{"num_hidden_layers": 21, "hidden_size": 256, "num_attention_heads": 4, "num_key_value_heads": 4, "head_dim": 64, "intermediate_size": 704, "vocab_size": 4453, "hidden_act": "swiglu", "norm": "rmsnorm", "norm_place": "pre", "norm_eps": 1e-05, "positions": "rope", "rope_theta": 10000.0, "rope_fraction": 1.0, "qk_norm": false, "attn_scale": 0.125, "bias": "none", "tie_word_embeddings": false, "parallel_block": false, "init": "trunc", "init_std_qkv": 0.0239, "init_std_o": 0.0, "init_std_up": 0.0239, "init_std_down": 0.0, "optimizer": "muon_variant", "learning_rate": 0.0117, "beta1": 0.95, "weight_decay": 0.022, "lr_head": 0.00668, "max_grad_norm": 1.0, "warmup_steps": 200, "schedule": "wsd", "decay_fraction": 0.898, "decay_shape": "sqrt", "final_lr_fraction": 0.0, "batch_tokens": 131072, "max_seq_len": 1024, "doc_mask": true, "z_loss": 1e-05, "train_tokens": 553800000, "max_steps": 4226, "dataset": "wikipedia_en"}
MLP neurons of a small language model. Each row is named by its layer, matrix (gate and up: input weights) and neuron, and shows model dimensions 128-255. Each number is 500 + 40 x the weight over its row's rms, rounded and kept within 0 to 999. Numbers have three digits each. A neuron's up and down rows have the sign that makes its largest values positive.
A block is one neuron, or neurons of one layer that tend to fire together. After each block is what it responds to, as a language model described it from the Wikipedia text at the highest values.

L8.gate75:465517585507469475526528474542443492530494487528512529605488498578555569578480514439568469493427480486512500448544492472563520511504450520490573489514479527489563536525525532508472523511504469445456499544516501495471504434551498493509460516511465536533433456517505460543457453482480491551499429469553527502479524540540504451512503551561529469497499492503527572507506451446555465490522
L8.up75:460586506521478433433508485553529459497499441486529566593514477529547523495468486479532517495536488504525523432565574486551541528484500532474526473523429525500525478582513511523527496494476447464436509507534456502446531467505511508518482487520480461522467563554516449490514451448517593520498514494490479594422526490539434474527443555526531498465507499489490530505579452526550525522484
L8.gate183:451468450555464456488542482520468487463529488438401402487486518518551590514474522446540510519475550472447450418539536445446581551494480536412494489516456500552500497539495500470486496492470481551457461509482498534481550511486490478446498547551463508493512521479500575586474473506495432444459436445493537508475415498523480468475545480490534472481433467531446592547474448419493515426525
L8.up183:512514552564505457478486514477529498550529459476507461462508582497465540482461553469466534543470514497465418448512499479531480548439466534551546510498550427434455480426496500448420485471537451521575515511468439516450468493494490453507530485409573530438516417540504449468542458512523491480486471464428533535411456541512558531524511419520506522559466518466453474494484449575509534517463
L8.gate273:481419536542466519485519486492522420508456535484512561455468413501545552501468476504479463554514458543487516448612538488537464496539433463478539512511507492523557486497514419459522503510468509518483532500454481433396434515505514489471452565443556577482509458550576464532493566446573496476467457509552436497488450508491523502443464519466518498488488518522458434505483549512519487492491
L8.up273:497448515509460494470638495491464514544391497470539496448483413511561421514505401514438525559420495463452519562462522484529533499484502525531504512489534490510475481470536512547445521554566484485507584506426455496471465461500516459423519519470463565486402484540525476523449507497537439528479494516452466453543447551487526506562543487503515472500496530479446392480456486481484554536487
L8.gate347:443476505545462439466476516479480459541465521406572428445540532517514476525525509515524506494417547505603495503503535545497612500490538529478529508482476483570500508522485488470482513438455515518520535510468526480595493508498506526583516464537530442566536501577457503476535463562466417481575391487465535501484531527424397536529528493481501434441512459434508485436543476474506534492556
L8.up347:508490513495455492467479500455518469549523445541520425538489510503440412478516543487486521471459525501452450517596521469487459541446473509505542501498475531503521531493456428503521537555443523473541503502450472499499450510532576474570479509464488495506463452559484524487553441457472438454413485519470562520469510533572489470438556508548543486465519499413481503478562485520500531524474
L8.gate383:476385524435478438474530451508534528504528532443501442580417510490526547510474487525493481561497559476496502546482465456559495572582613435506536516462568512453526486452450519528482464457486582510472399452471472460454505481527468477547504468494487514460562496485488459438452513517470589470488475488478586493504514511506564463482515423433557459499513495555474435459570443495496486555442
L8.up383:509567480499528495507480518497505506471498427489453451531540532536495473550587496498601452482513421479531509499484579582506513560480444516613442459551379524522554447477524433507499451488535518475431505543475587416479546465547492464451522460479526502510536468587502550495516502491514501475478439477475494520548527507525517471492458503504543490470542465506532533546581458462564533496478
L8.gate475:512565536540515462492539474489539559506539538427484543468481514530562520517490491530520474578476487512537445439528496512509458480534433474502477551542509516489519493533489543500456441513476513492557528529431522493538503496552513573514492511462477515477499514561526506543454537562447485450564497443526495510564531545548525481507470542543496433519466514537537485528561508519556513473479
L8.up475:451488536436516546522461452510467504563413437512542478495540501509462510569474529465528531482527544485519467494465533512514511547484483580536503491488498480476547534510486445481557519536500409478517495499507517497480554527475479446440440514467557493518496424541467495479569467421467414433478452580532507427470562487459469489501603478486522538481535421514487473475522509543489449547508
L8.gate555:525514485524552536578476586458536491470440556465525450417424557521416454483507513539480502490500514455533531550467503476447546525561530467420494504540421507531494516506499549475483456550558447501483509479554416500512475496546439483478472497519519467435513476522494434589529557460509523408558471509475580557566509539491470498548529521387539477448509439421550502470546497417574481550496
L8.up555:472473464538500442515527517516573448487500447517448454496517479582490499520545579568465502550477466457496477489517505486440432533578526481453465504477475574470562492503486545498503489490535522547499515561553503540486448501503527452477494455530451457484472504500491552484495563519473610406579523536499556565490557469471553553577440548401573469424518517461509575493579508476477520475519
L8.gate569:518516469392532455494563507511457556524485457447506542494525436532490524507487586479481529523524480488546427565542518490561489501513478512508498458528541453468542441461559478510512586550489504545537556453507412466536495563435507519566451539541531499455501498529568411532445488594442547480523486523466521494484515484504468495527518495508533521475545567507479469474533476520504474468517
L8.up569:483535511437511466499538509567479494562452459535506526483525495482463483500492575496514461542480539506540507511573498494503452487542482443546527525549493462460562443502514476589442474575517555556550564476488415490502452490425481543614443486517508482469443526550567487590447437539485556470479447550517529448455468495519527530492513496487503486528508503604442462454560447431495499487534
Responds to: Closing token of names

L18.gate432:532505485532498529533586507505527559434481433505511540520516521500468501474439505490501487436453544427448508509554535443492458493496449470510529495511468575468484539414446428436545439509486495480526580505518563558484514505489508466544513451476596475542506479463514471500508450583479467466544457490489544457495452596410480443531548532536512607502521505596441523480476463484475468485445
L18.up432:487523544517467454472477471509508450499525440406485515525487473447418467538483546578475442463537521464527489537487463471511500463529506488486491526510552498550506547510474577413498486488506490460457559496560436449475554503491530533537490526526494498532557442487464537442484510513529500505534530445451582517539544529477472624489500469533530471552485488505539502474594526492545567459514
L18.gate701:513508498431564503397440502490433450485493543531523624438517466536503528509456534473466482498492488527535498556470474445475495526517474472454407521513505474518475498438483574408507465546520474418497493549566450570520477547550574478509450485468487537488506439521447497517440576487508442489488567448541502448543540500512524592572483520527560495554513453504521435479389460473501556552488
L18.up701:459559531512541558450470613499477486491478494509498542541542415493452495482474500438394478456542480513539498504530562468546489520483503502537518512504455487564493457502507546526505458496564535425533517457497481509600469540504543496554470459449464536470525418533500455483496506602493461589501556566526568469486434572505534552521481493580528512527542453564447451463506463480544454501553
Responds to: Incomplete word-start fragments

L8.gate18:516517526601465598530480471506473531505477528484580470516495540453524476481611454434466525512501550495491516554534458528534523472489489531533486505548498513477480507480436516490483386434500501533481438478495455511525506510535502436384539518432526574497472512532496441467533469512593504525499526427487507561536417439501479472447481442480438506482542525457423460455529521505517458439520
L8.up18:433521479494513452532522465508418497519431542466509488525478519505502542482539407421497531506454434448507488568469443567554530451492516502514431531480386462460481402507454515584435517511420520502494483477494466492492470452568536487489493456543539506522515488563484492427547454468498452488484550507507533527503483523419415504570485477575488458437517571447532519478526530553491539494514
L8.gate270:456527480472469477443520470510538510477505512491519497480493507499522466530420486453552534480528520452435496531438594481518500463380509464424602484511498421597498544495468472451474492493507531447463548493525499478501461421483532431569528498459549457522478457574507567510526531471484468526529477465504452533590467515563581576539461539524408508492561503470541496514442475475523376466459
L8.up270:462496536512467510490531502533460456515500519483553465480456501474546520575496587499478428458462470463534491522498486537442427583480483487511516473558495592574536557468566529486505477468472509483422507490515468533466551410503461435553528532489500498441483466541545523468504540518496522455515518509553466423509538516501533545511517428479448448484599459443536523535454419559562488524535
L8.gate298:466459523467549496458488522502561486489452540494551467463484484446471447521471480497506421493422493512564541575436492418474477572496497465409493545515493547520490511525544555489438498438541451486516498510484454488536388486492470565469557514521455497435564533520450485492483466533457488514510444557487513517479547467515481473508501516484492450477572481505460478433525518513513525572474
L8.up298:509421480487475527559532443544481488498435522511525538537495478450524499558538518579545573496474479562541520511525479474514497446530561473461454561478452519476466504392462555480424494484461508504485488479517448461508481476471467462488458432480556505554547526549514519442522445498594526518407505461489463430443488435515472583493459502487509449411408500520510503467552481404526479512477
L8.gate311:466549506585456488483515471525492541481523587537552555497562481522564460538526510516493419472460436532547456554411462487469530442550455527450537485545515548450512479552443518446460463505496459514454476540516447478519498480484444520507502495501428535505528551493424510542441450486446478538505516560601475508446467535528481503574535592496580464513512456451522503432514494535641543556528
L8.up311:451559441479519498586484489512533530459450459507488513497568561518496503554516480513460478447465444476480511557454435497407485510474504457559518457470480513454454448557467420563552479517525495576580495513493495534474456567492576544490532539545553537492485454512442539507479523467469454536436539480503466440505512516496498513535520468476442521538491526552515525530530526469485377438493
L8.gate392:518431526520550464493451487545476502524450546515461479522597438429510491434497478455397512512501517464437480541469460538410500472496456442537592499459513461438468491517621492510483598488481451457515462525480508528476476421569512473391528570473472527543597498515472521537529505524439479516509463531462559440529484522486486430483533506452464452516520488521460534489514500457463564493575
L8.up392:555513494446510509506470456580489504558535482517471477499494507481544482457611509444500474542559443511449478560496584530487477521502502396533540541471545472461528503512536531508551572429509482524515489471535471520481526447517506527417547498479535502516595506566522558396539406541459513508444524486539521512515560525544506508505538480535437528532579505481451454481523571538536559507536
L8.gate600:545534581519533505507459490569455540517457578475527542503556441489512486543483506456580502450503532495550504508522471500527505456456568441538449502494519576391513522510491553487544470500451536536428431459467473489510462538526519539534566562531504466515531505498546531511467482515540470509514478463466534497500470554567523542465460497505520494460526474515541487421473480577499490518536
L8.up600:505512492485551524460519512510499544547489498489473502501549468549498455491488547437504592526513497524586450549430490557539498497457591491454483475547409520477513470460524635447570501545518507501437483471464457453564452517507446599496526555480556442524473515508480426513554474546532492446489499494470530540579527480532484537492469481498532564454523596519511496495551472488520509545495
L8.gate660:465425562457514411473494468483462511489403507512504421537531475484516514521537495486510520532471399464474483556482515536507444525451454536481495567566525493504470447522515487476565485474497534495453546569518548454545492495466505552484517506508535563543460472457488523560596499525499412421530473534534508508584557497502525452548399548552536569464584506482457471525465496490424520498495
L8.up660:540491496439452601525473470511491514477396575510492470487499569454556472563476462478526486488447488478470488462517494516512532401560540514500450561492424452504468467475533504488562528515451434506549511521500485549544503517491438533494492518462432493480541528472479512502487503515566442534528506478470512433519484535450446478507473463533539474503516426472445514421484543475540431529479
L8.gate690:496478483485551500490593485436419486521426526441460482482490456451486527452422463478487510503464472552479477516530476537535494529501493472471452391415510530516455521465526554457448477489520451546494524488501450517508503496466544518531488521500507601505518447528532539518508570503442454544480483525485462528466577516418457524434465501522461539537558488430590501502451560415573469516455
L8.up690:518495533533505476484566496517490502516521451524490518441519467504546498481449471442493450461540549492519475529499485483550463512464531484509483513487495497442511507540525493532609553448506419499451530442519546502533465456538517572514547489423461498372440485542535532479518471573425498506480533556534424499450598531553510480474549476505466479508559451468466541622521546500507517497495
Responds to: Mid-title apostrophes and word pieces

L18.gate142:525526517505475474525527419535421538589416524468503523474419482521491510569532464512503463492493508466492538461500472523544525522453497455592519501438543492584487457493491510553464535505530527469520398522518472499481455501547410498527486493440474551526487546514480469517496463503500576555486499558447507501452519516577581440577526484531599460550486581540424512466548546447520519522450
L18.up142:502500448514519506521466427493453537506442451465491527562537521515542561546502566446519494526520506522523476446548528500561470515513534504544563477580538415521592498455534487519533497511501525512507518491523547531554421485431459567571478480553551498451527578522480510428441525483473486510490570544414490527440535453547543474541522480447513482520471471522471545449552444529468516548523
L18.gate636:524508429476506557460448534475532532535475434520539542448408520515522545513443575467510543520486447525527568552468546526508511567457471396471494480566505517472553506461471464447431487501432511513454456503509451433461427505472530472557528487483480508464498470493520484460522529507435598588492512498518516490466554551590412462508545467456431487532515613549426463504516494508520472487532
L18.up636:524493503414558493484554471457500488495511543562477546543484529515475546545474489528509548595504503508471511550481551509515523526537519540498470544564482546425544498573493520518456474534510535517495509496484493499544437483493452455468484481501471471525521411459515461502521521549485480485514645547552499531485440460589537532466537419506517438560536554523490480492455488457452480464483
Responds to: Music release details